Weights of a small transformer language model: 2 heads of 64, vocabulary 8192.
MLP neurons of a small language model. Each row is named by its layer, matrix (up: input weights) and neuron, and shows model dimensions 0-159. Each number is 128 + 32 x the weight over its row's rms, rounded and kept within 0 to 255. Numbers have three digits each.
Before each neuron's rows, "fires after" lists the tokens most often just before its 100 highest values on Wikipedia text that the model never trained on.

fires after: " the", " \"", " (", " with", "-", "'"
L6.up257:105145116098181096027054109165154168152084152085130132115149150111142138147134123134117056136119104134155118142175128136119086148142057161071154115135136179123132145049136123139133093110134098177114151085119140119158133116108145174114124164143071165152109119184171123135111120152168134102135081148153079106144112097090167082103132157045131071103136166139161097146104191129082122146129134142124169116066099121133124182149140109138101130196127127027100116128153177073123107107165161

fires after: " (", "\n\n", "\n", "=", " \""
L5.up409:124120118145198162057063154151182170206119148132123171092128111098108146124123124074084187132105161152140103164171138135129053174100097075063202102135154110179132093111135125135158115114119136166104189072128118127150106124179133159143105113142066104148113134114128142123141113157119126146116132155068087137146141090132129088163151145106160116115172116176153129141047138111139077136119141131147150152077101152175120127134156131160181159161141162088056119138159117098109054129172074

fires after: " =", "=", " served"
L6.up104:085149093136110170106150143091101138194088088096077128154156128125143098157123197108125177132108154103153046102117130123114124153114128117113130125178136150187068153091135117116151133100141129139083115142148151112166116042129119203174158047139096185086119183135112162089135174086102163107127088180115149105118141073151139121141092091145139126155136159107074112140186077133149147142125174178138117114060166140101135137036128153142103125153141083105169118099139092149117072160125089

fires after: "|", " |", "-"
L2.up325:135115108154122134127092112113055123098097151067161181135125100103171111134141154070097109068131124112108106133089133130158070154135088137122145079093112077095180077116158117101119103218149147154162154098148166150158155149166154137182142142164101046216112093140108150176126120093148147111087155138155128140137125129104117174138132113103110211130069126140109129131088099132176100161139179128123118051089104145151144155087139127142127186117057128054142119187146115097105112157146153

fires after: "|", "-"
L6.up270:124127112079129137076097156114153155151119227097080149122155143122160179094173083086136158137082141096142105085147144173137169161138131079098136148105129167111098080075113149130148129169164203156127192106085152132156114058134133158150092173130027159090105154109141139090132156130120165132127071137140145151095099085095142094137097109144201101090162158115108101187072127159169143146152117135134118126106147128165099119151152122140208208119137110118103101110152147152088150133089141

fires after: " was", " is", " were", " a", " are", " the"
L6.up285:129141086120117166095109131134188162203090122057104184063106175114145176153187129183100138165126110143151094109144135084148136147126087125043125132127072119136090138107175155111158144115100142172057136061090133108134149094082200127154127103137123103086087142118115135130113128127099185105101098110143140115185140111120139120123057121080167140113150132155128087210116105156171121153137120125161192084094111171159121153092168184159135128139146116116122116185127110146122071128130066

fires after: " (", "\n\n", "=", " \"", " |"
L5.up136:131122134116173164129112139118135168171089143134157199128151107142106081167130145096125158194100121135067106172103142112096138173086119071088139150165158094140125114081137096103154100111107117148125162153101125099140161110147098161117139112149082173122131141175169087120147153100126164132111174204179115145125174075049067169150134132113110091143140105064122107178117149108166074159088147150075160059086123168147132122127133187134167163157122167043073133131125079137134087180134097

fires after: "\n\n", "\n", " \"", " a"
L5.up229:115088141130156170037075137105185194163086138117116136081098148156085167138113148044130145146111202156107161138127133127095127167108112074060170124113159161187103105101165122100126158112125119122117158111069121125169094083132115172118115177082075172153159140114124097098122189175132153147143108190148120101106124071146102115197158116151151063124167100165138149140103109140178127110186155138151141145092122093190129073139144156091160132102131096118116148146100156122101168138170133

fires after: "\n\n", " (", "=", "\n", " \""
L6.up173:159134122122170135070052079157172155127113120098052124118130113128116205156187124080078123156103142115108186145127142132098122140096135060057176142145111172141104131058120084070176112102103123162184131145099140143161114129131167137128147121143116096143087188091083132086180120162133138192133170112145114154138157083099114102130118171126122152139166165132138093124107145159226124131111141147120160152060126094135127140162094161177140149144157174158106135181147108118120134098195089

fires after: " |", "|"
L6.up400:120136130128134158123126124103176118128087170066105122112089152089079110113115118104127125129085133057119134116140128173180070147113100061157189128177094144151095136116146162132178165206179158172137120115096188121113125141133157100080105158108075144113074126122108153153170180187076167122105126133128145118114121121098110081113098171138166109124143157092094131203112115171200132171118097139117113125137098179187144171159153128166181187137053197088134117145125104102114126137155091

fires after: " |", " 0", " 1", " L", " 2", " Apps"
L5.up38:169150117118171151178134072123126123167128136099150129135146162101091127118158133132087154083126093119120129125108128133200126162150106060102207104119137082123116130099164101105146099143093161103093136102089155077106132144097180138111146121116156064120102153122131157158118154082073135126116115138137187165105193113037066086162092101091156139130156093166156090131153081093166114174181154141177134185084121160144184191185184143114144121151108174149096185116141077114130160095149109

fires after: " |", " 2", " 0", " 1", " 7", " 8"
L2.up162:194147089113144140120104110160134216180114070041129110182097119173096150134157116068085139178116129110145128092113112160139098160117113081109179094102096158143129146124126102116179094130095103125096170151127128079190139096110099139132145148123085086122091177102164165033126167114106127124126096085132113118088179068059115091140112109132145138145144114094164119187103099118160104174147133139133114146122123171121153181161178209116113120162156170110107162182148101100108163114137142

fires after: " |", "|", " medal", "=", "-"
L5.up372:143145067125137162076119165109146165127118091107115184184098184121111119149158121144121111163082132139138109137116160126173136136186113060075174134152087120162097096109164116076124138160203156161119143069110154178137114116129132101119092139104131107122101178137128118109112138094094193112099155095135117124074094103090118103145044128152137108143196112132118077159110159130178104201104072157155151162112157152153103119163118117183146201167147172087102108101097084159109162193152172

fires after: "'", "\n", "’"
L6.up163:094109147161138141046079114118175164112121156070120158057079116125156182145168072108131150137157158108125129058171055137120064133119098107103125126129158144114113075129079102125115162141144157122158202143115173115125131078144116156149168129121120186155164158100131148045092120125111145178125124155157074208119135112075117135151129100090166100090134159135123139111097142139163130153162148122095123147089111157122120079166170100120148151087102159069112138128209151112082166124179084

fires after: ","
L6.up131:134102107162184099147141173183119176209129108143155158098143135138130141179085153133074132147068180104144114105064136133125132145159119116122135157170071073135078096165132148094155133122094154133138124113160160124143141173124158099126071120140124112076093194145134105105116114107118172141115103142076165120158162121080058131089092085120104135088129114136121160101135107150131121164120143158181086139130222105146148129047174128134142162043099172105134164193077105175120146157171133

fires after: " (", "\n\n", "=", "\n", " \"", "-"
L4.up339:152101142131155120077033116164144125140079152134137153128159135182080147151184098080145095164132175133126152137127106131149171107117116064095164143132127153196112102109188115082170094100109122117120162152139107135112130110120118176136129102122082111176182179118167138086153169162134151194112118189112124116110150060094068115192152186070147093110169118107148140142060077126160114173095141172096155131074157152133111058118152119136157156087135152112099088135128120082110080127161144

fires after: " =", " |", " W", " L", " 2", " 1"
L6.up31:160123087154130164179120117134197156151098055086114132157090168082116178125148163097053146183114106112146126089108115133112117159106152050120180129148058131135112123092195132102165117184117151171121102118112157130150155158080154159111091119148125087136080151068156110114164170122102128095056109107134110097113144101087105139166070126135151165134116149107097116220127058157149152165162124160185144078121090112134160174111140189122119117182131156132115146152129124133115138148180089

fires after: "born", " (", ",", " December"
L2.up484:075112134110117149143147168137162163183086075140113128086126141123114162155156145184063168141126150102182124152094083145101135123161113122106082142113086166160100119139159153101199066132120209204063183094104151119136104128115089134107135107127158137136103125090109109111157137083125100142097062098106142108097108144074046078145078085115139107126134118125153143165178153141100118114104135216128140114119164109114149135028173178152137143117134106154145177176120123165122171112141138

fires after: ",", " |", "|"
L2.up267:106087117149123109155124142164157143129094110121173158149107106144137078089134146028131120117143121146126145190115122156140125135145101130181172136104101126082114097103084134124142079211173144171111155122108112066173147176129178115164170138116094116153116165113134125127186118026070158127096109163104093131159133137085048115157137103129095165159141182116107093127135132144200120140170136119114138092123105147146141163150145173103113129082084209080104137148175051138108120187151138

fires after: " (", " the", "-", "″", "{", " a"
L5.up191:090096136060130145060095132187163105149134069090132154145123114097116185110098092144091094131136120076115183176128090188086091128128140136061154073159122178090122138148181181153190089121171199127086133094100177127120148122111102133099100138117078143136136161130121129139138136156151195097079103097151088141151147086135102097175090127081121109138098119166114117191141129125135151153118184138090114058107116103168118132079175110123118133116125165100051150161131149168142160087166104

fires after: " the", " an", " from", " a", "\n", " exp"
L6.up488:145134177104154193107164066132177142167069126069125142123138176122136177192166150109067110132145125135146178105100115106090152133088075147118131111108119139096081129113222108130124114142099057145092134130099127150167074109137131149135118144156124097133079174110159118099123127168090178101165032164158137100116146128072134059103054121077150168103126114162146130160097088147114108133148204157150140101119121102128176143113151110202095131144135156099154135115189143123130116112166101

fires after: "|", " |", ")"
L4.up219:164145151123126113141102152137119173165120120058163092155105194158148150115135117144072147152061112096139141106141155158155098129183113145149123106119123076162108130188126126101105147178108118114153115154100063171207155127138127068119120108129140118140100145145097117140163192135142155144147114072117160170159134132126154139125088112140158139119128113104173144168149075118132021089130209104130206167017180129168130123151123104119104133114097189132087148134121101099112072124148083

fires after: " |"
L4.up54:152104084111145172143164057102161171115124102063170156178102122125160158124143113127099136106080078122168082160113121147197141110140101115112188096050064145110125103099157111175163082142154131192072120112134116136145147112106191116098178126129110035106075173181120141121109155089100150079105156138096124094139139138033082144143084160091138153118173131194142091156109100123154143154139107165100138097138137178156159104149151147112086126168097140109090169128141107127127153119135145

fires after: "\n", "=", "\n\n", "'", "pan", " footballer"
L6.up390:113073131137146105064069102110173105135127187139067161047117141101169152180121112161157113141133153085166099131190097134116102155112083080109151109121114162147116100121135147163143115077147125122128112096134178148105126049133105179171151124115079129173127144166157106131145134154175124168173125155148070139110130156095058151150135118122142123146189187163093133140145150138098174108096145121065212080165129128140129086163136094143165176075134124048143106108133095141123173120162088

fires after: ".", "|"
L4.up335:153078079183095073116109150156134110142100100076153139153060084098159099096120105114108110114115156110103139069092190074117121154170089096128148127152091123138166079092105124136141129123137155130120174121138138109144151151113193089163115176144127149104161190098114135109158133100109179127100070121152039135151106114141110084167117135142113086163146125147094068151048129171125120124152136099202115154169133117165138127064155176089127199138114143101072163169141120131097178192091122

fires after: ".", " L", ":", " .", " W", " J"
L6.up343:118096119106120048124113101179150115137044094113160187150082111146141150115167132150069138133109129107136102113089094141099147148168065090120167135122073106096142106086104096141146150201182155152074127111089148123162133125093147114088171082176142120082168129155141118143143124061094123191088097152075071100136135146086095121129117123128109121112126155154155067148145137136145094161180125160140131125097084138188148172143160158176125138147119127120051185149113128048138078186110123

fires after: "|"
L6.up455:138150120137161137082140165129160165090103116107137183103106118077127151095146113065091125146110102099111157103087103066092103114121089016148168084128125153141070130094135151104210176137129162151116102093115112150123142155137099151138128142110148168090101142094186135094116175177074129117152102116161134169109141122161117103172126136089179152148150120134138080167060102166191124143167115184174122152090072154124131163101103139156160235139126130120080124119142146167118189137106111

fires after: "-", " was", "\n", " |", " were", ","
L4.up169:163065123129079123082124117108162110132122111039120152133108139153091150167194136096133131106079136117106125086176167085134103144141076121081119123091127136180130119131154161072119163116128140150113155100114107148161122070203160157142130071147081099085120250160108122123113137122098134077087093102086123164174156130127160143159071133124161151145207130178112076104121132122114099134128156089133107172127162137154150173091145139171132131189158145117126121082146040170117113143142115

fires after: ",", "|", " (", " died", "\n\n", " born"
L5.up339:101127177134135140121122161097135160102101102170097165207110131063145121122102135086127155122105130102182098086131124099117187127148102123120122110132080164138124096088115080105178127121147136171044129133093135125151094132101143162100105191139173189081147199083144094081167122148057112126104126133149126121140176160154130104100174142120161115107153158172112125076082122209200114110148141189154090121144107107140129180102176190185119188111118148196119116088102138115114144135136094

fires after: " |", "=", "|", " ="
L2.up231:169125066065119109151034145075131179174102131128098101137094198140145124152206122155144137128031123137104145159117138162130128121107144092111132142130090155133142118092106126109112127128146166164170128119120119192166143092154158086131101090135112059190156153134123146146114131124118144073130100138098094121105169123113141158189083127083143130112184154099081126164131095123139127168120104181102183119061122102182147122124116106162175076152081203155155141099137090170123087170149092

fires after: ",", " in"
L5.up308:119121145131152076125101125149150145206110112152123120079131070126159120142121206160106217092115165115120148157068107162114148148097132100101083072101100138149135073126137117082188130129126143077082163128134118129149093171100116127108031101166124149098134114125098140116170104144132133161104078147037120135147184118107081170114134124153177158168138190126111094129143155134147086109094169150139097087114179129227160142096151093080106159140111159123131190178133131112123115138146119

fires after: "=", " =", " is", "."
L5.up311:167098121175130177108171200116130134140135118052067083110159163125100211204162137088113132139062144127177150109089167115107160103078124118161084155158121127175128140097136119132133129133125112135138099114159099148132126104159115188143138087162163142124109118142100111103128179139150182090090161108132113107176131121119127160165108108126160092161214173168174151206110108130140084103101121128079169150062133052080133100084152140113136076151088148115122134126108105116191162117160110